Part of a small language model's weights: rotary positions, untied embeddings.
MLP neurons of a small language model. Each row is named by its layer, matrix (down: output weights) and neuron, and shows model dimensions 64-127. Each number is 200 + 30 x the weight over its row's rms, rounded and kept within 0 to 999. A neuron's up and down rows have the sign that makes its largest values positive.
Before each neuron's rows, "fires before" lists the tokens most often just after its 100 highest values on Wikipedia text that the model never trained on.

fires before: "8", "9", " ", "7"
L7.down366,189,191,217,223,195,220,180,201,187,215,210,142,180,222,192,176,209,233,151,249,190,164,197,172,230,230,241,170,217,177,242,183,155,239,221,203,212,164,191,228,246,219,192,179,166,182,213,202,187,203,246,237,190,288,237,190,208,164,257,162,167,244,239,199

fires before: "1", "0", "2"
L3.down54,200,223,213,191,205,155,185,203,150,236,147,177,185,228,187,219,183,199,205,195,167,203,236,228,158,279,184,193,208,215,176,234,174,196,209,217,191,188,209,239,209,263,191,165,148,174,180,209,174,203,206,156,204,205,237,205,165,193,130,182,176,197,212,133

fires before: " |", "0", " —", ",", " ", " Label"
L9.down426,202,169,227,220,211,201,224,179,217,192,155,191,148,246,224,171,241,175,141,200,232,171,213,194,224,215,179,201,248,218,233,249,209,257,183,177,219,177,218,169,135,212,195,144,194,228,202,198,254,266,199,205,218,146,203,174,189,197,203,199,241,213,190,176

fires before: "0", "4", "5", "8", " |", "3"
L3.down150,208,187,225,248,226,168,210,250,202,181,162,208,172,200,177,202,185,221,164,213,199,188,222,290,250,186,202,225,222,203,209,168,184,205,226,150,184,224,117,183,146,185,224,200,243,197,207,197,218,171,163,191,251,223,174,176,228,209,178,196,153,207,221,226

fires before: "1", "9", "8", "2", "3", "7"
L3.down35,210,199,193,192,241,225,184,192,193,203,211,145,224,230,211,154,245,251,152,168,143,219,200,238,190,150,188,172,237,172,187,215,159,173,243,245,205,203,231,160,233,244,184,185,227,213,158,241,270,276,172,202,174,226,231,191,225,225,201,241,208,150,241,190

fires before: " |", " •", " Time"
L3.down122,234,249,222,208,233,252,207,195,132,206,232,199,245,195,196,187,203,175,262,211,227,171,191,193,256,180,137,219,175,209,225,149,177,169,138,201,214,146,200,209,189,241,226,179,199,213,252,181,180,130,198,183,190,200,230,200,214,210,193,203,199,193,188,268

fires before: "\n", " "
L5.down319,194,260,207,149,176,231,224,152,158,283,235,165,196,205,195,205,218,185,214,226,196,151,184,196,220,240,154,225,202,239,184,219,180,193,172,181,185,180,167,220,133,178,207,197,187,225,257,165,252,246,193,180,178,152,181,202,172,151,217,187,160,186,193,195

fires before: "2", " |", "1", "4", "3"
L9.down243,199,221,257,250,204,206,165,190,186,158,249,239,187,223,244,258,230,163,259,211,210,185,207,196,204,208,187,195,187,198,232,133,236,238,168,258,190,188,116,205,234,196,208,199,234,238,218,192,170,210,258,194,232,232,221,175,230,182,195,222,205,234,225,237

fires before: "\n", "-", "|", "The", "===", "A"
L4.down90,201,179,225,239,160,174,214,191,199,235,189,208,212,207,226,213,154,203,176,207,222,171,223,165,206,192,231,150,158,150,201,181,202,181,201,213,152,159,143,233,196,152,136,140,158,208,200,218,151,228,206,229,195,250,235,199,220,200,174,189,230,152,189,178

fires before: "3", "4", "2", " of"
L6.down349,175,224,232,209,176,174,174,191,223,158,188,252,233,162,193,170,158,226,202,222,210,244,191,139,171,223,213,161,211,211,182,267,192,158,201,262,174,178,198,195,272,211,203,178,234,228,229,212,194,260,127,217,209,230,201,217,142,206,230,229,163,164,168,160

fires before: "9", "8", "4", "7", "5"
L3.down34,231,227,204,191,245,238,264,245,199,151,150,200,184,147,177,222,208,216,187,196,209,184,211,170,213,198,220,191,154,133,195,220,236,165,168,217,198,231,161,167,208,189,232,205,203,180,215,215,191,204,211,229,240,155,206,220,191,236,176,175,225,215,208,181

fires before: "0", ",", "2", "8", "5", "6"
L7.down93,229,191,158,169,244,249,236,171,199,259,171,241,150,226,160,181,220,219,223,184,230,213,261,233,169,245,179,183,240,186,199,221,199,203,212,183,202,208,213,222,232,190,193,208,151,156,233,220,193,263,177,217,222,232,176,249,210,212,217,165,183,216,214,213

fires before: "1", "2", " ", "7", ":"
L4.down320,227,234,111,182,242,181,162,194,222,196,194,224,159,136,218,225,239,167,231,225,175,168,148,200,207,190,190,255,220,183,229,179,213,174,170,169,207,209,190,237,220,199,219,212,195,236,245,228,244,150,218,181,208,229,196,145,197,198,207,198,253,166,205,216

fires before: " |", ":", ".", "ley"
L6.down75,221,180,210,224,213,192,205,160,222,199,207,152,189,224,217,169,244,192,213,217,181,191,202,189,174,164,209,216,196,179,238,195,186,191,186,200,209,150,187,233,239,245,213,169,178,204,281,223,148,169,169,193,213,245,242,204,192,224,219,153,218,198,195,212

fires before: " |", " ", "i", " League", ":"
L5.down417,164,166,199,160,205,189,225,183,178,188,199,207,203,192,172,243,201,199,194,214,224,175,177,184,258,158,165,160,183,176,223,154,152,162,172,230,187,192,166,154,200,143,207,220,207,270,239,216,157,206,197,232,215,190,178,217,216,180,276,252,190,164,166,213

fires before: " |", "7", "8", "9", ":", "–"
L6.down64,229,173,169,256,184,197,145,151,242,229,213,164,155,176,206,180,211,187,165,219,193,219,212,236,220,208,227,226,206,207,224,207,247,188,198,117,188,240,175,238,170,207,183,211,239,187,184,241,193,163,226,221,202,197,217,152,254,250,197,204,230,187,214,160

fires before: ".", ",", " and", "\n", ";"
L6.down324,224,160,163,197,191,177,187,245,256,219,224,190,211,196,130,211,217,245,247,209,210,217,225,181,215,176,219,166,197,133,178,127,181,173,230,220,187,226,208,228,141,198,175,204,223,228,231,159,198,193,187,249,210,203,262,157,259,217,190,217,173,170,229,232

fires before: "\n", "==", " In", "In", " He"
L6.down242,167,262,216,221,122,187,224,163,212,233,205,222,157,193,212,234,165,217,199,180,189,171,231,248,210,197,183,222,213,117,189,244,216,192,243,179,208,197,193,202,254,168,242,156,182,180,158,201,133,179,178,222,224,190,184,197,208,216,153,221,189,226,187,214

fires before: ".", ",", " and", " |", "\n"
L4.down16,187,218,175,199,225,199,249,188,153,207,140,201,169,223,245,213,156,138,217,205,164,189,228,192,188,159,127,189,258,154,238,195,181,168,237,202,220,242,242,227,251,189,222,161,216,191,162,209,216,244,188,255,234,172,166,240,236,206,182,244,190,187,195,197

fires before: "\n", "-", "==", "|"
L5.down171,260,209,220,181,185,199,185,183,247,197,206,222,252,200,214,194,176,236,229,193,247,186,191,223,206,220,219,193,128,165,197,198,204,172,212,232,129,174,158,254,253,213,213,141,251,182,233,221,183,212,225,178,225,196,218,222,171,188,190,231,210,196,208,173

fires before: ",", "9", "8", "4", "1"
L4.down6,211,192,252,146,212,174,215,238,207,187,215,235,231,150,215,188,198,228,187,207,194,151,226,194,197,174,191,201,254,247,208,149,218,214,240,258,222,197,230,218,136,164,236,186,150,237,193,203,193,200,243,227,176,210,204,197,184,178,191,158,184,235,199,233

fires before: "8", "6", "\n", "0", "5", "7"
L8.down106,184,174,231,227,221,202,203,219,220,213,251,189,162,203,207,251,218,212,202,247,227,202,190,198,235,236,164,169,142,196,200,148,217,193,214,241,198,207,217,189,240,182,243,281,169,204,205,206,225,278,191,195,225,233,204,211,185,180,230,179,210,210,159,160

fires before: "1", "9", "8", "2", "0", ","
L5.down335,205,202,171,155,236,219,201,172,205,211,165,182,218,203,220,172,190,195,239,199,237,218,222,210,154,176,160,257,194,226,246,220,199,162,202,163,283,185,177,115,189,275,209,192,207,227,210,194,200,223,217,234,162,202,132,183,235,244,192,173,249,182,207,184

fires before: "s", "0", "–", "5"
L3.down336,192,229,178,199,170,174,190,183,248,172,161,141,200,195,291,214,204,182,180,177,190,235,228,179,155,190,215,175,185,200,250,231,179,238,171,253,162,196,196,206,249,172,185,248,223,228,182,186,246,200,211,252,213,240,193,210,204,232,257,186,206,187,160,227

fires before: " ", ",", "0", "7", "5"
L4.down118,223,175,172,227,227,228,229,214,221,214,217,213,169,200,263,194,203,208,201,167,175,234,235,215,208,242,207,181,224,207,164,195,242,162,231,154,189,213,197,162,251,201,121,265,192,153,289,229,191,201,145,169,234,202,184,218,205,230,176,218,196,198,242,206

fires before: "\n"
L5.down96,177,201,186,232,217,220,230,209,148,163,198,227,209,228,204,181,220,214,235,235,223,197,192,160,185,259,203,158,157,208,213,183,207,225,191,193,180,105,208,170,142,227,208,180,211,208,228,230,173,200,153,189,164,161,173,236,193,192,222,137,228,182,228,208

fires before: " |", "5", "3", "4", "1", "0"
L5.down60,150,155,220,146,217,150,200,252,206,178,254,210,201,231,224,181,202,255,212,205,240,163,213,185,181,167,208,195,187,188,172,183,177,151,185,222,224,196,158,231,241,171,255,212,223,230,209,191,205,248,194,173,204,224,246,220,231,188,226,220,221,216,162,180

fires before: " ", " A"
L8.down289,224,155,196,235,224,210,207,168,176,188,217,225,248,204,203,206,212,245,223,248,217,243,182,186,249,237,219,184,167,186,149,184,174,207,231,135,197,180,235,250,164,188,181,194,233,215,221,208,209,182,210,195,215,219,250,213,234,157,275,239,164,220,231,194

fires before: "\n", " "
L5.down145,183,218,210,182,199,218,239,228,128,148,205,193,228,206,182,180,242,179,216,177,216,218,177,197,174,234,212,168,170,209,197,244,166,238,152,194,256,150,215,184,162,252,255,165,239,220,209,197,257,216,125,164,163,200,172,215,211,196,123,201,204,194,215,186

fires before: " |", "–", ".", "-", " ("
L8.down430,182,184,228,252,185,224,200,241,190,196,171,190,197,174,206,165,237,234,186,211,199,210,169,197,171,166,167,190,261,217,158,174,175,165,194,276,193,166,223,178,162,202,186,181,244,163,209,175,159,165,187,171,159,204,204,214,168,205,225,167,230,194,240,223

fires before: ",", ".", "s", " |", " in"
L5.down443,260,162,232,199,132,206,175,194,228,220,195,177,171,214,184,142,204,224,236,141,207,211,182,166,213,178,156,180,172,217,147,174,193,226,168,223,149,218,209,207,178,237,233,166,201,146,200,204,180,233,142,223,194,199,130,237,222,160,176,219,207,203,182,195

fires before: "0", "7", "6", "8", "9"
L4.down216,203,215,181,181,157,191,190,221,228,196,228,215,204,170,209,217,196,206,162,200,205,229,193,146,172,192,247,236,199,193,211,206,257,223,239,129,201,252,199,230,220,189,224,232,261,156,211,173,159,199,211,171,200,163,197,198,243,205,237,199,191,216,230,198

fires before: "7", "6", "8", "1", "2", "4"
L5.down207,189,172,165,142,258,161,248,194,194,208,185,254,222,198,272,156,198,182,169,191,192,185,252,183,161,198,190,245,171,211,231,187,133,202,153,253,218,251,184,138,207,230,217,223,187,211,163,184,196,214,262,156,175,226,220,152,190,283,197,219,224,173,224,163

fires before: "0", ":"
L5.down411,212,186,189,189,184,224,208,229,193,201,175,279,258,248,248,186,213,185,188,220,166,196,206,176,195,200,234,196,181,200,167,223,192,194,254,188,228,148,185,228,144,168,147,250,211,145,222,204,176,181,141,198,212,180,234,219,221,235,172,159,211,162,244,177

fires before: "7", "8", " |", "9", "\n"
L6.down412,179,121,165,204,221,193,203,210,224,206,217,166,239,192,234,205,217,171,175,205,243,207,175,169,222,247,223,184,169,223,216,206,183,241,201,191,209,191,213,196,202,184,207,215,235,236,147,268,218,209,155,220,141,207,185,209,176,197,241,224,268,220,187,218

fires before: " |", "\n", "–", ".", " /"
L3.down339,218,241,210,237,230,232,169,194,152,248,199,203,178,173,135,170,231,144,218,221,254,208,198,157,245,229,195,224,165,170,196,209,184,186,210,193,181,230,234,215,201,246,228,177,198,194,209,240,185,195,199,194,218,179,169,192,174,196,250,197,205,176,196,207

fires before: " |", ".", "0"
L5.down371,216,195,174,180,188,245,181,222,210,178,196,216,190,216,194,227,230,224,158,255,206,215,164,176,175,175,144,211,220,208,139,187,242,269,175,206,210,182,231,233,200,254,193,186,226,144,214,156,140,146,150,191,201,168,170,195,252,193,226,192,187,230,230,242

fires before: " |", " votes", ":", "\n"
L7.down92,193,185,243,241,190,166,203,194,178,208,224,219,246,197,234,146,237,188,282,250,178,243,149,230,163,233,209,210,177,179,275,187,199,212,199,210,196,182,206,152,196,211,242,207,187,213,188,217,194,202,191,167,210,199,164,242,274,180,175,214,192,237,192,220

fires before: "\n", " He", " The", " In", " She"
L9.down191,198,246,204,166,138,196,213,166,169,229,225,237,175,228,103,157,183,221,229,190,228,207,179,205,194,151,202,196,215,215,171,197,221,223,211,246,145,197,273,178,232,175,160,227,230,140,205,215,219,184,190,217,148,139,212,182,206,273,166,232,209,256,224,119

fires before: " |", "0", "–", "et", "1", "7"
L5.down367,226,207,247,227,163,188,257,149,196,175,220,227,214,188,186,153,234,230,205,216,185,220,223,225,179,217,158,254,228,212,223,290,184,273,178,183,190,193,178,193,155,193,213,196,227,202,221,180,206,231,170,213,194,146,188,203,174,194,235,240,162,221,241,182

fires before: " ", ",", ".", "2", "9", "8"
L4.down65,238,232,122,136,205,181,194,263,184,209,240,170,181,227,210,232,230,172,236,176,162,233,221,218,138,219,215,237,180,206,209,192,248,194,200,127,144,203,217,167,209,217,192,203,164,168,261,213,165,187,206,229,156,183,215,247,209,225,200,243,156,199,228,246

fires before: "s", " of", ".", ",", " and", "'"
L7.down224,205,194,158,185,236,182,188,228,224,200,218,163,199,163,165,140,180,182,238,238,200,201,226,210,151,181,220,198,208,238,130,171,175,161,170,181,237,233,202,216,166,191,190,180,221,198,169,143,190,276,207,177,183,216,226,148,222,188,192,169,258,180,213,173

fires before: "0", "9", "1", "5"
L5.down265,191,214,184,218,188,147,218,212,221,168,198,240,199,185,208,139,216,161,198,153,199,214,144,207,197,159,212,194,193,211,181,209,170,193,184,218,229,147,203,203,176,189,143,222,166,174,196,238,182,182,122,179,211,187,213,253,123,228,217,176,164,201,196,191

fires before: "\n", " The", " It", " In"
L5.down46,202,284,250,207,166,222,229,189,204,207,184,225,165,197,203,203,238,186,260,147,180,234,220,306,167,194,218,202,174,140,230,262,196,204,183,214,262,189,228,171,225,201,177,193,238,219,154,212,199,166,165,183,136,193,174,195,213,243,130,242,175,209,192,230

fires before: "0", "2", "1", "9", "8"
L3.down110,209,166,214,141,213,221,202,219,200,218,198,174,215,186,164,221,189,240,230,220,160,208,238,164,202,210,268,276,195,165,215,179,224,212,185,171,224,168,193,176,196,216,240,247,177,213,179,261,166,194,237,243,189,239,196,265,130,185,273,189,232,199,178,216

fires before: ",", ".", "–", " |"
L5.down389,231,213,226,138,149,161,210,262,222,244,192,201,168,194,221,171,173,198,231,229,212,220,193,137,152,149,160,162,167,225,171,189,181,172,159,212,224,197,190,136,114,185,225,161,185,186,163,175,224,236,195,269,211,221,199,226,212,218,244,152,185,243,214,204

fires before: "\n", "9", "8", "0", " /"
L3.down342,219,231,226,144,206,218,247,226,193,187,234,235,251,164,209,195,195,190,169,141,184,189,254,253,184,192,202,170,192,163,192,215,185,173,236,215,239,240,226,154,177,269,223,175,205,215,199,215,191,162,157,226,174,240,161,243,239,191,185,238,189,184,157,158

fires before: "1", "4", "2"
L7.down25,170,201,310,186,193,220,196,177,159,203,240,175,229,198,223,266,186,252,195,216,165,266,231,238,162,230,185,165,184,201,233,257,240,203,195,217,175,183,242,166,227,209,183,128,191,281,200,252,222,192,122,201,172,177,259,247,182,182,155,212,201,182,203,189

fires before: "2", "9", "8", ")", "4", "6"
L5.down376,200,179,175,158,203,216,190,231,228,207,208,215,215,194,139,201,210,229,189,153,217,195,226,207,188,165,243,190,166,213,157,171,214,229,192,215,151,191,193,245,156,165,209,235,188,227,203,202,208,195,198,191,244,175,203,203,220,178,229,144,177,204,187,171

fires before: "-", "\n", "=", " ", " •"
L6.down416,205,183,208,233,232,198,235,204,160,185,267,179,199,232,193,184,243,206,211,179,182,141,194,184,198,219,198,234,140,174,180,218,175,190,230,176,175,204,162,150,227,156,205,213,213,216,193,221,195,133,200,186,263,184,210,203,199,187,212,226,240,213,123,264

fires before: " |", "0", "1", "2", "4", "7"
L6.down442,286,230,203,198,196,176,215,174,199,213,191,194,244,189,230,244,187,196,165,209,211,210,233,129,238,174,191,236,142,191,243,183,264,219,223,197,212,194,186,209,149,216,227,221,157,155,227,202,182,247,191,200,218,155,209,305,164,211,240,245,213,256,193,240

fires before: " ", "\n", "|"
L4.down110,259,140,209,244,243,211,239,208,175,206,198,154,234,206,250,182,231,218,224,248,226,195,194,199,239,196,222,209,200,204,249,226,231,220,159,206,210,214,189,273,244,201,205,235,175,184,197,219,180,246,247,231,205,199,222,272,216,203,198,208,174,227,218,162

fires before: ",", ".", " |", ")", "–", " he"
L5.down295,194,195,220,183,262,201,214,190,162,182,210,204,227,231,197,224,156,221,168,167,189,213,217,225,243,166,219,148,211,189,201,206,239,213,222,156,198,221,211,199,195,231,235,219,202,181,203,190,258,199,228,199,216,172,201,248,261,175,149,240,202,187,144,234

fires before: "0", "2", " |", "6", "8", "5"
L4.down301,199,178,238,262,216,195,228,232,175,225,191,211,161,253,204,169,234,229,129,185,225,245,230,155,204,190,258,196,236,235,224,232,233,212,192,210,165,179,236,205,221,214,178,218,222,197,175,203,172,146,197,138,257,149,203,220,135,190,227,208,233,239,174,177

fires before: "0", "7", "8", "2", "4", "6"
L3.down68,240,239,198,103,189,227,190,219,221,228,207,224,173,232,185,233,220,202,221,213,209,228,249,191,235,200,200,162,210,164,216,191,178,201,187,232,161,256,185,195,158,180,219,211,217,218,162,218,217,189,205,226,237,215,216,191,258,171,197,174,204,218,276,200

fires before: "-", "|", "\n", "=", "Population"
L4.down57,230,172,204,183,208,207,182,193,218,240,260,165,176,204,227,246,202,180,187,237,195,207,188,178,194,236,174,198,185,110,212,244,169,182,201,240,197,182,180,207,178,136,146,153,207,170,177,192,198,200,207,229,212,203,241,193,188,199,218,112,253,202,198,173

fires before: "\n"
L9.down329,172,263,204,197,117,234,205,173,177,276,225,235,187,222,196,188,212,223,229,202,228,180,201,195,222,204,197,223,194,182,196,167,213,211,232,192,203,225,182,188,233,167,182,206,231,234,188,162,226,228,177,239,149,207,214,212,143,196,172,182,210,193,196,170

fires before: "2", "1", "0"
L6.down268,226,205,236,184,223,207,157,185,158,171,187,155,164,167,207,198,222,244,213,210,194,270,222,194,151,226,232,191,169,192,205,235,235,249,171,212,160,223,188,238,157,229,207,251,232,165,199,230,188,166,204,194,248,192,177,269,210,173,151,168,171,191,193,202

fires before: " |", "5", "9", "6", "7", "4"
L5.down399,162,195,183,165,158,167,173,207,234,207,252,200,219,229,133,189,175,146,188,209,168,203,197,215,193,158,181,185,174,175,184,209,175,177,242,205,188,200,224,210,146,164,195,264,207,210,178,131,192,224,234,226,229,191,227,191,208,191,189,142,178,207,219,247

fires before: "8", "7", "6", "9", "2"
L5.down115,188,240,233,193,186,188,191,214,254,214,226,177,192,208,249,186,197,225,184,178,220,218,227,220,224,171,170,211,239,162,230,186,223,199,212,215,200,183,243,193,205,254,194,246,219,247,262,189,187,242,221,190,144,208,224,207,254,165,209,248,168,167,228,166

fires before: " |", ".", ",", "–", " episodes", "2"
L5.down285,179,174,220,153,177,195,210,152,187,170,182,254,207,207,147,234,190,228,179,246,188,212,243,183,223,201,161,213,253,221,141,193,252,241,160,168,191,192,189,231,202,178,179,185,177,205,202,232,168,200,233,170,209,198,244,191,231,195,236,210,170,242,243,219

fires before: " ", ",", "1", " player", ".", "a"
L3.down363,195,183,198,180,181,183,176,156,195,197,209,215,182,202,190,208,168,163,253,221,205,189,193,203,192,215,204,199,219,123,274,179,214,179,200,207,204,232,223,178,163,222,253,173,233,200,232,157,226,217,262,210,244,156,158,214,167,205,178,194,214,194,174,234

fires before: " |", "–", "\n", ".", ";"
L3.down210,183,195,185,195,226,213,225,214,239,214,130,249,212,180,100,210,170,219,216,211,211,185,201,176,159,186,185,230,162,173,263,166,194,156,214,189,231,255,209,183,146,214,222,216,204,178,186,148,223,202,171,180,234,178,243,191,200,203,200,185,222,169,209,192

fires before: "\n", " (", ",", "s", "6", " and"
L5.down209,213,237,210,224,139,238,231,207,201,160,243,229,175,236,247,235,231,208,208,194,183,192,158,204,173,288,224,192,174,219,207,204,167,176,206,260,184,197,237,145,184,194,184,200,233,173,212,181,205,187,150,203,187,208,214,196,205,184,211,209,209,252,228,185

fires before: ".", ",", " and", " to", "s"
L3.down14,256,230,196,176,213,165,169,182,173,215,187,242,208,244,206,259,220,221,203,195,217,124,203,142,145,167,191,201,194,249,188,163,184,216,223,199,138,192,196,179,189,176,215,246,167,190,211,216,200,226,232,280,203,212,178,203,266,179,184,234,165,227,191,213

fires before: "8", "9", "7", "1", " in", "born"
L5.down35,186,185,215,220,257,212,202,195,219,205,237,244,233,175,204,191,235,254,199,209,173,150,203,222,172,167,153,218,232,216,186,195,180,257,202,206,180,223,203,227,190,233,241,232,220,167,137,242,193,144,201,218,184,171,199,230,234,194,245,179,171,215,199,184

fires before: "0", "1", "born", "6", "2"
L7.down190,185,211,199,180,195,222,227,184,164,211,205,201,181,206,202,171,199,215,157,226,196,219,204,228,191,222,237,232,185,165,163,152,220,201,221,176,189,211,189,161,196,202,197,242,263,194,185,206,186,192,210,216,176,153,214,184,224,221,210,242,181,221,191,214

fires before: "0", "4", " |", "7", "6", "5"
L4.down198,205,233,186,196,238,170,221,211,234,203,174,185,229,193,217,153,229,151,164,238,200,208,239,223,172,169,200,240,196,183,155,250,183,225,230,236,219,156,273,185,223,222,166,207,245,230,182,255,212,234,183,200,248,200,204,220,169,225,268,219,212,207,163,211

fires before: "\n"
L3.down69,188,203,222,250,227,193,245,229,172,191,216,182,266,200,152,198,252,220,222,211,154,181,192,240,175,244,177,215,216,191,221,241,182,175,210,178,188,185,206,171,189,181,223,180,232,260,171,218,203,164,191,142,227,197,159,182,178,195,177,175,226,173,174,212

fires before: " ", " (", "\n"
L7.down220,207,132,210,240,208,187,260,177,207,161,174,246,243,239,224,195,235,210,219,224,221,202,229,212,232,223,203,195,243,178,219,138,191,239,208,149,155,197,210,209,191,185,255,204,212,188,299,198,232,178,167,188,150,230,209,171,250,231,211,123,230,185,219,186

fires before: "0", "1", "5", "D", "\\"
L6.down393,156,207,213,204,197,163,238,201,183,183,156,272,226,195,230,214,197,220,181,223,211,210,210,224,213,220,218,175,202,200,174,195,195,188,212,209,192,218,203,185,143,235,217,167,228,150,214,245,257,164,164,204,238,186,206,206,190,191,168,200,220,185,262,152

fires before: " |", "0", "%", ",", ".", "\""
L6.down181,165,203,210,174,173,173,257,155,219,168,244,213,165,192,221,148,200,219,138,205,217,191,223,170,194,209,164,169,193,195,112,231,179,171,224,194,227,146,178,184,241,205,176,184,234,187,180,263,197,212,200,193,136,160,170,228,200,229,256,159,183,208,171,228

fires before: ",", "0", "8", "5"
L3.down189,216,231,215,205,189,192,217,234,134,204,222,186,214,227,233,203,176,243,189,178,166,182,246,246,131,252,205,192,242,178,189,185,241,173,202,189,203,215,228,260,217,233,212,210,156,200,195,163,239,224,203,185,230,256,213,198,186,252,140,244,187,238,238,183

fires before: "8", "2", "7", "5", "1", "."
L4.down432,225,207,144,157,184,272,216,152,200,201,213,215,216,227,198,213,179,154,224,218,202,195,192,239,253,238,190,194,283,188,211,204,167,217,231,215,136,197,177,169,175,165,252,187,186,208,222,184,245,182,146,136,198,199,181,153,200,168,224,132,137,189,151,233

fires before: "3", "5", "0", ")", "2"
L6.down62,232,256,149,208,228,188,210,193,167,178,168,180,184,252,231,155,220,217,184,221,171,236,191,152,179,214,192,180,195,196,226,125,196,161,245,190,194,175,233,121,200,207,191,212,168,144,193,192,203,211,222,219,212,192,212,201,176,195,164,257,193,227,166,166

fires before: "---|---|---|---|", "9", "6", "8", "\n", "7"
L7.down148,152,182,205,205,194,192,250,199,166,215,172,240,227,149,175,220,186,207,176,224,234,204,274,161,255,214,160,204,205,127,147,156,170,177,187,172,202,235,221,172,204,186,244,247,218,177,216,209,240,225,206,200,167,203,224,191,172,175,162,205,187,177,175,187

fires before: "0", " |", "th", ")", "4", "2"
L3.down366,254,211,225,198,196,200,196,218,204,199,241,186,180,144,220,212,194,218,243,229,190,198,224,212,213,171,163,167,194,191,162,128,225,182,195,198,197,218,192,240,160,195,238,188,202,162,189,177,212,182,190,233,256,109,175,215,223,204,226,248,185,246,199,199

fires before: "9", "8", "4", "7", "6"
L5.down390,144,169,189,221,221,201,216,209,207,248,155,195,227,180,193,211,196,266,191,192,204,165,241,229,151,171,226,194,213,205,207,186,168,174,202,203,225,177,182,236,187,167,177,215,180,188,140,216,162,168,184,205,155,243,203,240,277,220,175,183,179,172,220,150

fires before: "\n", " ", ".", " |"
L7.down73,193,181,196,212,188,175,247,248,224,216,196,173,202,186,165,146,204,238,196,190,165,177,186,223,194,146,159,186,236,234,176,192,177,124,206,226,196,168,212,203,158,226,194,194,200,158,246,174,194,197,170,198,206,241,228,204,217,289,221,224,231,216,270,189

fires before: "8", "9", "0", ")", ".", "7"
L6.down436,140,170,212,229,163,196,167,200,197,210,222,198,213,203,240,220,165,249,183,175,224,208,259,207,230,206,198,151,225,206,148,198,216,198,234,155,189,206,170,214,239,218,167,210,212,194,201,207,187,199,173,186,204,196,206,268,236,224,202,189,212,211,228,241